From a checkpoint of a small transformer trained on Wikipedia.
Size: 9 layers, vocabulary 901, 5.54M parameters.
MLP neurons of a small language model. Each row is named by its layer, matrix (gate and up: input weights) and neuron, and shows model dimensions 48-143. Each number is 128 + 24 x the weight over its row's rms, rounded and kept within 0 to 255. Numbers have three digits each. A neuron's up and down rows have the sign that makes its largest values positive.
After each neuron's rows, "fires on" lists the tokens most often at its 100 highest values on Wikipedia text that the model never trained on.

L3.gate340:168097096117136090097157157136124112135171159138097112119135140119141125143101123090117129084144139175146157135073108124147121085086139126096124169116143158124172120158114143155115163150133195145097162143110109116160099156135169108132107117122174132141107131208153136126127115162118121121
L3.up340:144098157139131117142136107151142123071116141128125098104122189145106123142136098131172156107123146105165139158116141108130095119123192125105129079132094140096140159156115124137121126124140145138112149116158105106134099152137147114082114159115170112133116120138129106164142069163129120146
fires on: "(", "\n\n", "\n"

L3.gate414:173151116097113125137100148142115134097137123148144140118110099119126134144092127136131131124123127158119147146095115122160142094136143148060071160106181144151146092159133171183098099161129168137116103146106126108123086142109134140103109135138125090176123134127126147097121121161120150200
L3.up414:163177110132128138135144110117131099132124125166099172149123175161132131143116122156137151137144144134100150202075141120161130112132166135122122104132173163099168118111092122191150113155087160131098103144081107105126117118096117147162120125101145123109128131146122140111136089165090148098
fires on: ", ", ": ", "in ", "ation"

L2.gate39:143154113150130166141082140130104100119159109171123112151115133083125142135100151158111107128067160159075180123127145080089096126132149169122164127160144143121125116143121157107140092141121125143112109134156137178112126141103143146094147126116113113173132115163108165135107098112149117125
L2.up39:139182126163120132162100126132137111134117099138124101166136118087133118132114117137158122095126149116131186147118100086066088141132161149138134151148124163123100140132135165121115140151135095151108122091154156150091153156120126117100149147110143102142093167151064148108082145146184079148
fires on: "t ", "ing ", "uc", "c", "in ", "a"

L3.gate394:164127097149091113119143135145114143145110116128145110125114129155108156085105158107119167124110139167111149100180167155143112109153141097105114109099166133185136117155102159137139132141129145096128113126131108106175054098131112117143136117166104137119150080162174145134144141125093161140
L3.up394:178135065109100089115131141152142195141102122101140134121141105151125169120120120126094140157117164094120162121087167185117105120153153128129126110118133168125174131114108175100144171123109123124150107104127167124113082126119116105133102138113074111143130118127179146142145134110083156150
fires on: "is ", "was ", "as ", "are "

L3.gate41:114126088122167141109122094158095144116170108129150140120062126110132138143140173136120113181142081129095108115119150118150157089102129100150138128095105146137129121143100137128100115125122164106127127146139061103164121109180151134097108147100144146135127112096136126107116129127117116123
L3.up41:111091103147131120140130137152148119113094076130102109126144122146110126171117138134141106148097136099171153153120151181123096130111163177110143127085081177128096105136112136124125097141096133140111103152126118129078132143143093117088126171137136115142147156134088149096127050108147123090
fires on: " ", "s ", "y", "igh"

L3.gate34:125170172106121093160119133104067146172139133136129109124097097109102120118101113137159096154156163142125179163091134117127147129080093171118139142121138111137133155130104125156118140115106165175154121134139141131141160094096097157135116113137109147130154139139143130103114144117091161114
L3.up34:124118163131106081174128118115125139145115126117100110118165134111083122124109104130128151145142147109161154168069142124105097118131107199090126102106151115132128157106130143151100093153126111182083096142123131156151148133137095121124088151165171131139159131162124130092118077148131114119
fires on: ".", "c", "v", "um", ": ", "The "

L2.gate256:127103117083135129111122133102110109098187075151141096129149111129155125131128129130107146156139079146156143086129189176113112101111130147093175125127112135140182161148142169139108093132164136137161124148130132101153108122103123137074135043161122138137095137130144143076104129081159147163
L2.up256:171121134104166105121151142076107143119192107102122093144086128118134094103067147124119152085136108125099110146138141153126134124182085112132196129089149128129133183080163114108132130085149089120125169156107147101098133103115146154139124113127117084129139158128126133124092141108119151135
fires on: "to ", "an ", "ould ", "i", "ust ", "x"

L3.gate405:124154138098101093103128089086124143120144135129132133147107144130120126130143131120169149130088122123136075144135141120129124109136114171108134138088123124117128145101079103110151142160169131091164077151120087143155115068103118147138131081098090162143154177120093124118132178087129136132
L3.up405:122113106142140123120140133143092157185155132158115100130082099131154129118135135130116118121085132125138182143158189140126099115131115147141197154113096126137130146114106155132113131116150127104094143162088109119141156103103146123152146104105113135111150143086110152113131160121096129153
fires on: "3 ", "2 ", "8 ", "7 ", "ly "

L3.gate445:140137147106126127123123101082115132119111102136130140128146141069085155136111146111156096153106100139152141099122195114128105104135117158109188116122120130091094108130132145128082139178162130121192090125157134134147101124121149123106115072138131103134140135163096155095079117078136125081
L3.up445:143151132103137085146141146087145134139075134163140136156147092090115173146132172148114110123127130082148140099149138118120096169129149143122153130133110107105099133151115152125116179153160094109166060130188143153122103144090121098151132102120134165113090134169105147098115110113143118091
fires on: "ing ", "ern ", "outh ", "t ", "n ", "th "

L3.gate350:142172147113117144110144136136144176104150088149197118080127130100075129152124166167120124122115123129123143112153127132141159126139135163106090181112126175124109132115129139156106115162121143154179098086135149120152059102137121112154127123156104149145109135125116118115120107103102130165
L3.up350:194140120079121135146114128119145133137072133128136154136139164118110132138137113114076143146114132106140167062113154110153089104099164110115112084119141097123137103146111174133140117120068170122131121138183135137097121124096112155146144151127167111169130118146122151163167122156128135132
fires on: ", ", "own ", "of ", "ated ", "in ", "est "

L2.gate506:114145121111107129147127101122119115116157097146136119112162117122107101125122162148139123146106154191087136143140157119140093143068141150133141075140109147144120124131126126067145106149114123112125170138171104138109102088165133135159124086141149118175101135125146117115145139115143120132
L2.up506:147145137090144146117132108135160151135123113155116134111110145177103077116134170150130162143171166111081134174097119173132115136142110128123162169186136169134147112149130121114147086111117124107093089155085140147152122151128131117131183144129129102108110147150132120126142121103148112143
fires on: "f", " ", "197", "nam", "a ", "I"

L3.gate135:164127108171112100156131126120129150090138119126173099134145081106107180116119103158104119162140159147145149125133120118113120088125161113126133111130164157147114125156117126131110147139162160135125104133131103146124128112130068186121125148122107121178165079150113158101144168113091165123
L3.up135:155140120169115152133159150112096089124133126138147105139131131122100159136129159165137125167115182188094167097135171134088144130155152131165173088137171203146108107127118130161128143152132146140169103181103131136113121102124169169160121134103145119125163076169121112136138123119133119105
fires on: "is ", "be ", "are ", "ally "

L3.gate224:084137127118097132087161098117113135134141105133129140157080160073105134133127174110129053137113087135100116144153134135114116112111126141136152110130133126113113123113076119110147115129129150136167115112099111108137126067148112154151110062138116126112113117175091142098134169129140136118
L3.up224:148121096126106118113137111116114104094114125128104118151124130125134088116102142090075094115134191105176140181140164148121099125145139132126125129105119104128150139131149138141115084126140129147095167160096133069126122115116124138125071123118161123106135117145122142071162138134149099092
fires on: "= ", "| ", "0 ", "9 ", ": "

L3.gate196:121139135151177106143093095166091136115105109152131159156105150113102142140127113136126113171111145127097123153132136126111097086048144179102127135063119133168142093142097124143148174120107142118139143129135084155151074081156101108109121079117148137172120122101124147094111152102185121111
L3.up196:102127113139134143112099178136098115103128122161173146142131121145163085120161108113076132126178152164134130150167105112088096127151098161136126119142112128095167141128160089130147143100154124133151128134077154092125144120098121140184133107154178098126114126100130145119081125070170087103
fires on: " ", "1 ", "3 ", "5 ", "8 ", "7 "

L3.gate220:096144125115161144141107123191121134105109119139105115137078172180115098102094102118165146114083140127116101149158111136132187140139138106135108153169149084146148093146129082075174150119171094075163127126157104116127076131158136092152167151126121149135143119137137117104162165120132120138
L3.up220:155119127123154145137143115118137174135134126137123159117099131137110140091065148146127117146127139173105099127152121140138128106135106163127161119156214167138131110117147164124162173107098114154182083139111120145123098095126088096134132190118126149159140105157117156112143177151123141132
fires on: "I", "Mar", "Fran", "that ", "t ", ". "

L3.gate57:130118146084113149117129125089099124140164125150149151143102150133114100103098164095168098143136103107104089154121137165180159149157123154113117149132098126109111083114123151131118142114103142117097157103147130130103083160136167127172163153138130146133157189141145129093111077109119171126
L3.up57:143096134146101118144142108110128126139120125146143133105180129117114138133121135139154133124143110100097109121180098149111148174133121171098104121129111123087115116100125090135141147074120112107163166114142138139146123133142125139140151141108146078096170125147103118153125082134164164125
fires on: ". ", ", ", "ile ", "of ", "ough "

L3.gate72:146128131148111101181158151149103108112118110122128147122108148094119147075114163123126113144126128131119162116192126130137096122145069165103133144119121121176105103150134136150081147108111128141130145139088131136119118101130162147126129128096149139130115105124140149113168189101101173132
L3.up72:128114161104095108157113124137153166104110109142129133094158128107101144102123130102139112127077134118161140105118120125155132160152084145106106129142129117129057115153149173145084119135084087159135166091089155091106142145112130132107119133148137107152111103136153098138133174158149165137
fires on: "), ", ", ", "ese "

L2.gate340:108136074093101156101119120095092138132174158131105109130106127117134072083107106128121154154102119162108102127146147170143128116164121117111143106102195143125114131111148143145149126139108125087127151144075161118135154151115110108155139148127154130154146113118126141121135156115130122152
L2.up340:091105137105097161109168142139109141120126143118137111127119152134114140111097125123147128147157168181126097147165128137139099114154121101151112107145172118141140145100155140137111126080120112149113145107109140126116108154139094141139157141124165130128112093101148129093140168158112158121
fires on: "v", "k", ". "

L2.gate230:107118114107140127130097116126089105174132169162144143141111121125146065095118137118138167162138112124118093108120118174117180127088129137110123112130107104070099109128140114114146150159094116143177120108105098119106149112096151126132165136110135115122133129134078085138132109178120162110
L2.up230:131131104157164149154119114091129133135100164146144100173120145144136155131139141151142167158148144089126165142103101132154142135089088101094107149134097102121166102127085082113135174107141193189145113146144116088149111137071179151133092116122126133123101122163105078157129096121155181148
fires on: "y", "u", "al ", "d", "ess "

L2.gate341:137112134116126151162115111146113136095131131116108116130117160144106152119159097134098139128164127134092141157157103189175123112122173131131133138120110124119132073126167140153133115099116125101137140163119100108127102127163138129151135157145150107145090132114152113141146097155148083115
L2.up341:124131141134096125098138095164107061131173126138140157118100163102100110125120121138103125121134132125111131173100166129132144124086156165094124117125073141101135128114120144114100108131138145140108097139144121117142115089144117117165139135110157118113136139114128121139122100109130144104
fires on: "and ", "y", " ", "n"

L3.gate2:122156094074141173141151150129118101070173123153120153136163177119105107125078139116105138104113122167109138155124150123127119126133126131117127156098127143129118146132141153103153114142144162119123135135149134134143085100160131129113128110133175148126123156177131121114157076088163118147
L3.up2:120146168123127166128152139118145090133173110141133147121101149141140126146132139141112162072138109120122094122109170151075143151145134142102148171095104149124140112116154129078131110101133110139102172125075188143070119119145114127147149112093150107145141148170128114096154114119125113085
fires on: "\n\n", ", ", "an ", "\n", "em", "to "

L3.gate79:135190131129142099107090070113163125135090154139119137158097128124099114132114145160134085165139182147125133105114103096087117150111127172117189097122108130111119119132101104106162119094127145125133069152153118132138137134142101136178109112146151136115149152153119106155102133120128150136
L3.up79:170085128133132138132146175082144112128103095173129104143090127141140154106156162128108107168127137157138163110085184116123136161154154135143138125123149131189146094102134127151154115186144144152093144125112123076087122134129116111119143114138152164152156147140159131110148139130110166147
fires on: "l", "a ", "ia ", "o ", "al ", "k "

L2.gate229:117106151132112109166182136111084117097127096126126128158075101127095139137128162127184131110160118094103155132118127105096133114112142165151179160102136098109138099149154160152117146110131137112169107139142096147141149099156096150144110132115110097127139143129141120106095090165138127110
L2.up229:124121125101152194117123133132094090114099107182183157133077157125141097144114125137117123141111176154105142129167175154151129125118156110107131137153106167106124132124099122125128086130072170098110155141159113098133107098131143132127184172115132104132131116117124131149133105097121141120
fires on: "n"

L3.gate443:158136142108159148108118153137130104135146124102095131142091165131101119086133129110146148099122120167118133133140099102128130077117162108159106145119155125111145091196135139127077120126142175098139127111116091101137113127157120123128091108170145140150098138166112100096115092146099192105
L3.up443:146145132082137149112104140139156115110168120137123116090114166165150110107161160124137148104133127137128131134117121141150157154152148116155137175111166155134145103145124152118089099167141138114163137128095130086133118151150120109113101116159141156163133123142161110069112110146097170098
fires on: ". ", "\n", ") ", "\" ", "("

L3.gate104:154152167138141112129137130119127146150093112158111123149145148122104191143104133094124165158155167117123140099126179136126111120090126158084174135118104122119120139134118144133110162145123152144119116139109083141151092090105123151135124078116124112153115138110158120145154127160117166098
L3.up104:135140102136126044121150132127150130161109129103109138121115133146121108169124150139168114118153123153162087130119168164114133170134145164140120121122143099156137155112180142126112112079122137137075110134129117126142197122122124104125112082153134115147115119143127139158145151154116120080
fires on: "(", "3", ": "

L3.gate121:204121135113123131119139147095082135130117126148131124163054094093130143123122180109102113134107088129092139116126151136112109147113109136079190106086109193120131114156116188157137184093076148110121129105132122118150116117124124146136147128127140121119152175119123141122127120145107167134
L3.up121:194107151111131131144125131118127197158115138173124112131085128098135133151132152094100104089108125101121117155086167127113119156170100139101140090132071172102137124116136151113151165090075112106101154085119196132106136171112137172115129163145128122113148161093120130161130120130135146118
fires on: ", ", "), ", "ong ", "she ", "an "

L3.gate312:147172109121142085084149141105110153101130115084138146109156134135121172116119136092153152141110139107164081124104167155097139156151118146116155109129124124146131136104150150079147180122172122137124139153107140168172102128168111126087112108135121100145120090139130116106121119154144157140
L3.up312:132160151129104122122124121101113093131122108132145114132118139070123160104129124139117177159144167135158153144141177119131114146108157126087169128112123095148147125121128104127173112131127171140118119191110135157141146092116147146175128118158142155137158113186086098092162123141176120139
fires on: "ly ", ", ", "7", "8", "ely "

L2.gate274:178132143110131118160126142095118144183148122148111152132083124102100118150079178102129128174125120137105137169109134104089164112111128102142133138138140115157138140132127125135170141159125104114111097138144089131075183087140133136129131102147138164112148138145114124136091157105089135121
L2.up274:180104155098122117135110141103117116159124106137130146083158125132142112144113137132103127173173138094126148117101119099120124121129148127171095125163102117148103129077141139131156152117123077147098167108147135107110203106144163129152163160134145120118144113145125108140128138105088151134
fires on: "/ ", "chool", "te", "co", "bo", "fir"

L3.gate9:127154113098144108144134083120134144160132174127122108129081144078143120097079109108129134118148146213080138124157126089107156139123120128133133173163166122146135076127158106117178111113094125139126143165084113140124133134138164105121153170139152104133123114097121140135162121149110147146
L3.up9:127118104146119150145120121146126104134108048072128104140143107139111093114091098119145139146123113128112126107141165098151100117189160097119180108122114114119092138105161117107128104101108144123093066123117131152078164162132120132125128131177107154122074114151159119163115094142104116131
fires on: "v", "| ", "w", "\n", "y"

L3.gate138:129106156136127124125137114139163145106124094102170157125108145096108138103168160124115111105108073083111098106161152109117129101101135145125122130110141113136100114137097125118134131151127136132130120137135072098145085095128121105151137080104095134151119134146135069159146155136137137138
L3.up138:175148120130159163099122135101144122171143152108124116133133132116129176150120154172118145100136120108100110120090108135162118176103150146124143137078109126092146143129132133145105115144128159129117124188091120083110159114099102119079107079141121073171164114140122143120135099141089169113
fires on: "of ", "a ", ": ", "= "

L2.gate421:109128144163161107141145116119086126143138104133113138148102129095071146150149151103091091141118125094116076110131120107148112162123113146119160107076103122133101125121099120101121136088140105130127137125119138104110100154107141126134140111148144121119139148144144144182151103154133153158
L2.up421:120139132133134115130105120115126137122147120114167148145170160133108108167123110128136121116133152155155099129169116142129094125138151161156148100122124138136082113132156137112124163114150111095133137096143144120135107139156117114159126139159162143150152115129095144122157098084203137172
fires on: "a ", "3 ", "al ", "an ", "am"

L2.gate380:107133157110119162106111099101097136138127097130128148180151152121102128139124135074152144163136122125110120137145145067134134132108159131110139134115104152121132119143144134154088116201153164101165122139136079169126118111125113150079105093083141126146138114176100104102108116133157133105
L2.up380:115152148141165150191162124182147116130178130139110143133153126109135146120072113159158151073081147109163098125138148152106087127116101092087070125139121122124143113120138146099136102109141145102125143125138158167085093109148155139117088128130074156128130137147122124105114143106152135125
fires on: "ud", "ev", "or", "\n\n", "\n"

L2.gate48:101158163104139142132108140119102117110094146126123130182128167137109122112118112125111162104112145108127108155148104092112158149139112120104125118132146109131119127168114149127114122167129095116196085081171076089121094076119157156132122133138091143132125129125148092130099136115152134110
L2.up48:114122154103099138130180108156137118134144100113123159132158138121095146147141133076155143091103148177148166147096121120140108134117127109122099126163170163142124123128139162111176090148149162151122173088098150180136123150145116138091094165107123182097117132124156122153160133134135119136
fires on: "\n", "\n\n"

L2.gate148:128089127070135120132144125135117114113149151145125118153073165138131132122128171150132056109134069202170088119157168189113140126136119099120123134118133135150145142141143121151116130116151142121131131120109091063137141086148161143084149052106134131158127127163162140096111125110119129119
L2.up148:082116119127132163099090159152128149085165115137064139117145133104110151148128116138125083102091151143168136143137099130133084120124116158122099127133143091114125150153116134090112112127102128124123138111169117116142113143119111128112124100097116155118091153104145115094127152164140109112
fires on: " ", "em", "to ", "- ", "li", "n"

L3.gate31:112139158130156144123170142099120144132085112074154140137111139115107134092111146158096111136146114138124089098147148121124125112113087127156109155105165081133111136134097123106147104104150096098097157126129110132134117099129172132158148099112099132084126142159105153158201124074126132077
L3.up31:122114145153143043102175112116163140161109062112087161129099094096086137149132170159097158151140124121089134129114110128120157155095092163090128125127134103145178143115132098087123121054129099147140126121098124120099133134120151089123124095083127132123123155149083130134142151144132125139
fires on: ": ", "\n\n", "of ", "born ", "est ", "| "

L3.gate213:101134130108091162100112124142095090168099135166136172142140133129128065110124134111159041142108171146085138129161170119100133114127131108139133129141129136120100117150106146173145086106102148119099125167137084130120108092129121147142116103148144140122156161123120118119166140111119121161
L3.up213:137135094116137136094154148122128116127125109086120114155167108115137165103162122142114139175143091134147145158134140165097097078126096135139147148134151160115175144103144117146131146140152173121131101121143113109145136127099127134175101091104096186127140120128157130154143143109131149097
fires on: "\n\n", "is ", "in "

L3.gate483:161143134084070167125119135071118109148166151114136124117129097092096125103144142084136116148120114117122116151116166105106169141130143183115158086103108129084156108138142145138106123130147142138140153093133125143118082164137105140118120135143136117157147137168089128138110091125154122099
L3.up483:126122147120122124162094103113141095157147146157098139136133101142124118140096141116128146153199130106106112145129108152110128151111122139125150146112112134137138115081122128129145129098144113118137117130122130124134143130130141135134115113113138067146166147137128140082089111119125113070
fires on: "of ", ", ", "to ", "ough ", "d ", "and "

L3.gate501:183078146134180134110127114126146097141163111145121156132115115076109125134103159142091146117142101114117109145115127119165111129071133146115120128088102130108157157139086126132097149115109167142125099135137090126135129079109150154107118092090132154172109199190115130154126137101106149089
L3.up501:135121145117130169145102158153112087105148144146099139137130133149143117159103114125143141120107127115128086149110152110101158089142173127113145091113137107127134132133113115123104102111145130129122151122146114122088113152135105111114162128098153102137116075099166172086125095111088115140
fires on: "(", " ", "U"

L3.gate238:138170179101105137120133156158139172116136115156132169123113149124102067138107127122102137139120093151144157175145207139154109091104141122119134149175134129132112122132154111156134135174115131127098129105108125130102092131136128147139170126145120143154122149143122156085122193095116132130
L3.up238:117089142117150172136138102123091113134137094102120142119140112136137136158108162115135115160123163159106112083161149123165111141139107110093159139159140094084106138127164137148130180169104098159094119111107109118142129143106143079138149150110118137139124118107138163100133127110150120123
fires on: "0", "2", "es", "; ", "ation "

L3.gate392:176146128103140154130119121140112138151117125153138143119141166106067118142069120131111126165127131163119114113164135138175133120139129137104105101187116148117112155166097160115129159100122128137151112097182113119082103134108140119111146158121143119154118122141150121139123104094108139193
L3.up392:121106138131135182142139083131143103089125154127125175160138141118119134084148136128097136148140147112140158126093100110127096146115148121131098128126078152154131132126103098134120170098136163146078101137140138089150131117118203107139150149106161143151100126143121084166126072144114133125
fires on: "ost ", "er", "d", "ad", "y"

L2.gate335:158120160091168086147125112103146088124128096137155115134107166074114119125091170078140107189108152112168118133135135151137140108110129104095178141130103097130114097170144093119140113155116128124196117093136116134130126135149117071151144119134153111113130091194133163156107156163171147136
L2.up335:126141097147089094126161125123110110173121148109098127127140121062150173118152140117157146144130163111128148117120133095165077142119110141105145109075113138115118111146108129150097129103168170160128125181136139152147141113092117142137101119157145153108085133153093151164142124091120123119
fires on: "ed ", "ing ", "n ", "\"", "ated ", "ern "

L3.gate108:122141128125164194129147149104117114130184133118115137154104123116091140113113147128096087138117152194123096116126147146171136114151136124162151147151139130127089085134153117117107072089147121080136133115129136113151100104123091129119134102136116125151104148128136137138185142093119137154
L3.up108:126137148113147151151103138078128118118164139110131137175089100101100157098143151164099138138135102133114089133115119135147128168164126140159089125171124144126133150093147138087149138111121111086115114091143159172149133144155106091098130114109082120136132147160124085150127120115150149134
fires on: "f", "- ", "has ", "that "

L3.gate96:166158105121152130118095137162130134132144180121148123101154130146108125120129090144117119136096148174103130123149096086111167100112168103104105136141086077096153093165081128154113154130092138076123128137161110120109101137114134123123119146129126127112093103105115136150173133144125174136
L3.up96:131110123144103125131126119164133109092082120127113141147160119126131131134175116137161076155165154106126133106195134127107142091132111148128146096148159156128109095160118103156178147128119151153142101172171120126165140095149108139148108170099093123160125110102136122167148102124132117123
fires on: "be ", "that ", ":", "ere ", "is ", "also "

L2.gate422:112114147135121122179121128131129140133162149131160128165103133163139144103139132136102130156152138129081092144157086116099114108081128111144138139129114118133176077129109139113146128080098138132129083144113078114133093153151160121138145151145130096115075126136124117179128132136145127045
L2.up422:112131116158104083142137115093091137135145141096103126120148107124163133138131143161124121129098106153153108116185111127105087161137107116155139139131142155176118108117126148091131137148127100170134111162149101174116159109191095093121106108127142126101093121141108178139137108119119086089
fires on: "en", "cont", "one ", "ome ", "\n", "all "

L3.gate86:089112109116137165133152118099109125124095076133155180143096131143096130158126113140132055127108128145093147145093144128130127079146141124111119149066123156118122082130095101186122084126089154130121096124156091129114139101073101135117133161127129137142109138131161146153178122125149117157
L3.up86:149102096123096123080091135130138134119151119132095127106136160145109115124124148136105162128143130126122141168159146164142113094152084166115145122149128168121158129142163154115104106131151144133058139141120103132164094138181119139137134134111170105137116124146139118123129108114095099134
fires on: ", ", "in ", "\n\n", "(", "1 "

L2.gate382:119139108180169136111164101127086141109129059097149140113114128134083119169121151130141135111072170129108152128110143064130101096130148159146195100110148092136088122166113127134148124124099123144119136164140124176105122141142084168120082137124128113147130125084114138160100098151138146137
L2.up382:145130105135148192159143110166124139100120092082161126118109135110143141142163181136154090100082139139130139165128160118133125136154177171084172105110120173158126083108137107159097093136150141129072167162143155160112151156130116120107152130168156121112146112122113119136110140131146111105
fires on: "n", "oci", "s", ", ", "e", "o"

L3.gate453:120107145123130128103142149156119113131171084128111162153068121155091115103119171145106109116110087117135104133155136143142109143124106139149123190081103120146137117147140163098130149099130138109102120082091133083145135138154178127119131083103118125123146161137139156147112123128105164147
L3.up453:130083135134165117121128142150114099150168102134102164174081128140101086086121142141121100122129097191106115128162130118098125121113123147125131191084112105108102126142149142117157101100111139112152146119133142120121150120118177137121141127152108137138115147129129156160099111114127149155
fires on: "a ", "the ", "of ", "- ", "te ", ": "

L3.gate373:147135117081098154150117137146099123131120165152156120130118095097115110120118107131103114125105167162132193159112130113108129151133128177100111093134140147131144110171124162153127108121115146106103126142131124128096120146120119129134130164178177115126117129090129113151135095147147132165
L3.up373:158128147135141167125109131107107092139115140130128083128104105144104118137133130142100144119127139186102184158134120083110121154122170118091141095092133152124159096138093140158114154131148145160117164155114096094138109102097137138169114129121159124171125154116133105150146112125129153181
fires on: ", ", "1 ", "a ", "ia ", "3 ", "0 "

L2.gate482:153109125124136132160101124191085126110128104158114148123114128123118130109144168132155121137153114148172165168157132142134120107073124132159150104124128149137156105139099137137116095124150141131133136141134060113142117096143107144123099081135130137146136152155114140097101144123108110141
L2.up482:113121095105121147137047089127133102077168138139113103127131068134133087117111123153108077138157150118141117173136122169082127102127113108149139161125168141129151116132089106165109093125160098095123116136087108124113114088116113144144151130157123163154122120100149102091102114108149128111
fires on: " ", "–", "e "

L2.gate164:169128116132132157165154113134117138168106129155130107128082149107104114091132180101150151157135145129121130106100120141117168110124148121134171128159113155145135097138087125153157125094097168104110079164112106133103131103109123132126121121175096135134130149127106124173115104168088124096
L2.up164:118111157106164116160094090116107134108141135115135081124110116089129105148135100129132173099116103156109128163124085128080137159121070080110113131144089142164158178124116134167114161138083175126084156122120114146109145149150150108127136106142098136137102125124099109156078138116107102138
fires on: "all ", "st", "by ", "ac", "fe", "ome "

L3.gate39:108162161143115167107163134153080119136141158149096153162094130138137147098122159106123105065095118198117119122131096106121122088165111108108127116120172115135121094158088149146107140141104151119118168128124113169141134100097159163121140112158158129134131128093163169135163151135106131148
L3.up39:130109120122140119134125130153126106112139171174093132186113131141148118109161079129140122082118126139133145148125084104113152118147096102151112104116156106121194141120136123156105130110091105118143180111087137173122129104098187146109169111140122109115146119100172131104125122152097159153
fires on: ": ", " ", ". ", "or ", "an "

L3.gate44:144138120145115102163144169147106123144113184131142140140147082132140177122155133148134140074137108147126140152111153145135127167112094142137125160109200162121162135122119133120129127151131128149140146150137135110163127098100150130154126110082078135160149111130101139112119153115127185154
L3.up44:138122152148115149165167121141122114098122102130149086111128108114113144110120167115154118139100171150120085121188087172063101125127132159092122129127159111131121123133134145103153102113125110113204129133108120125103117109147123094174177138134138107119138090150142138143130173131181116143
fires on: "has ", "is ", "or ", "have ", "are "

L2.gate101:129172162111137117101139155130134115152114121171117158149119137124076124105135163130118132116106119172116114125136149134168154119105168185101106140099140122098144094140107114108115166109150140156141126148091152092116114133147136142142159137124106172143115154159102155124107190118092208132
L2.up101:117139113083123127146155126098144153149169154101121141142158062117118157093087146137141111167105152126190121102124122111157086151120105166116103148110152125167117161114166140106081201117146091138125110128126161088148143140099116118163096141117142130133146160140127136136103178186141175136
fires on: "his ", "which ", "it ", ", "

L2.gate173:136122133095117125137127142119123130061136121126142136152114122144082082102131102137135152119116095134144126103162141148086124108127151164077112144103135129141093134142169113152135106157124121080133128132121129128132127149133080123132133139088108111132157123162118094133115188163163124157
L2.up173:149112132153158114069119151104101091097081118125122150133117135098151152151164107121085110105112129123127128126085097131160163102110138091127149140147120057139184146117112106139122101172168148123148171109132129086151105112114098131156140088147123100142129140132134114123116125081115129121
fires on: "ing ", "p "

L3.gate33:125110127140139110120145107124077112132131142084119103125113111135104128123105149054143094087122137163123152074149114092106086127142129123126150147130141179188069124159148156139143133100069161125086118144117125189117133141120139143160137126123140139115152150150153129163137110164125152151
L3.up33:133090150143152118107139154129112161064102127111152120103127123135102161124104137132123143140131153118137136084126142147123123162154151142090184142131122157110083102157142172120115139118136099131129133123104146092115088125116129139140060124142148103143152139141076106129129090143134125138
fires on: "(", "; ", ", ", ": ", "), "

L3.gate409:124103152150123077172134120099109117146139168094115064127092122112123111131104138135164122143146148102132137142074113132131141124179142075180144138144140136143126156125116115131087106133135152136105098121137134156093149160108142126108159099144126131121114138113137101121146135175066143113
L3.up409:088125161157110135154121145063123096123159143078143124132134124113111097135140142136165153142091114110108135096126099117142139152112121132125119101099151131128137139147067106103083117112136140144138162128166118106120162150127144118125138085158122154109129114147146138120133166164086132117
fires on: "ain", "(", "199", "ear", "er ", "ther "

L3.gate396:120096138132110116138124120092113116139148114149138142116105159105123156117096134095110127140116141118109063149145159194109132108146110139120174130147155103135089141121128119128150139131154132092182168130113130131128111104141140102110160115093141073113187116149148150137124122147127111120
L3.up396:125136169170141130131115139122144130115191064128164105157111167129137117167165108104119127126113081119145120114119146129117124085153149083136124103118125108120128083156154137140066117081162153082158159125161134149090124128113140141100144086143119126150098111118148110123149153114109156160
fires on: "an "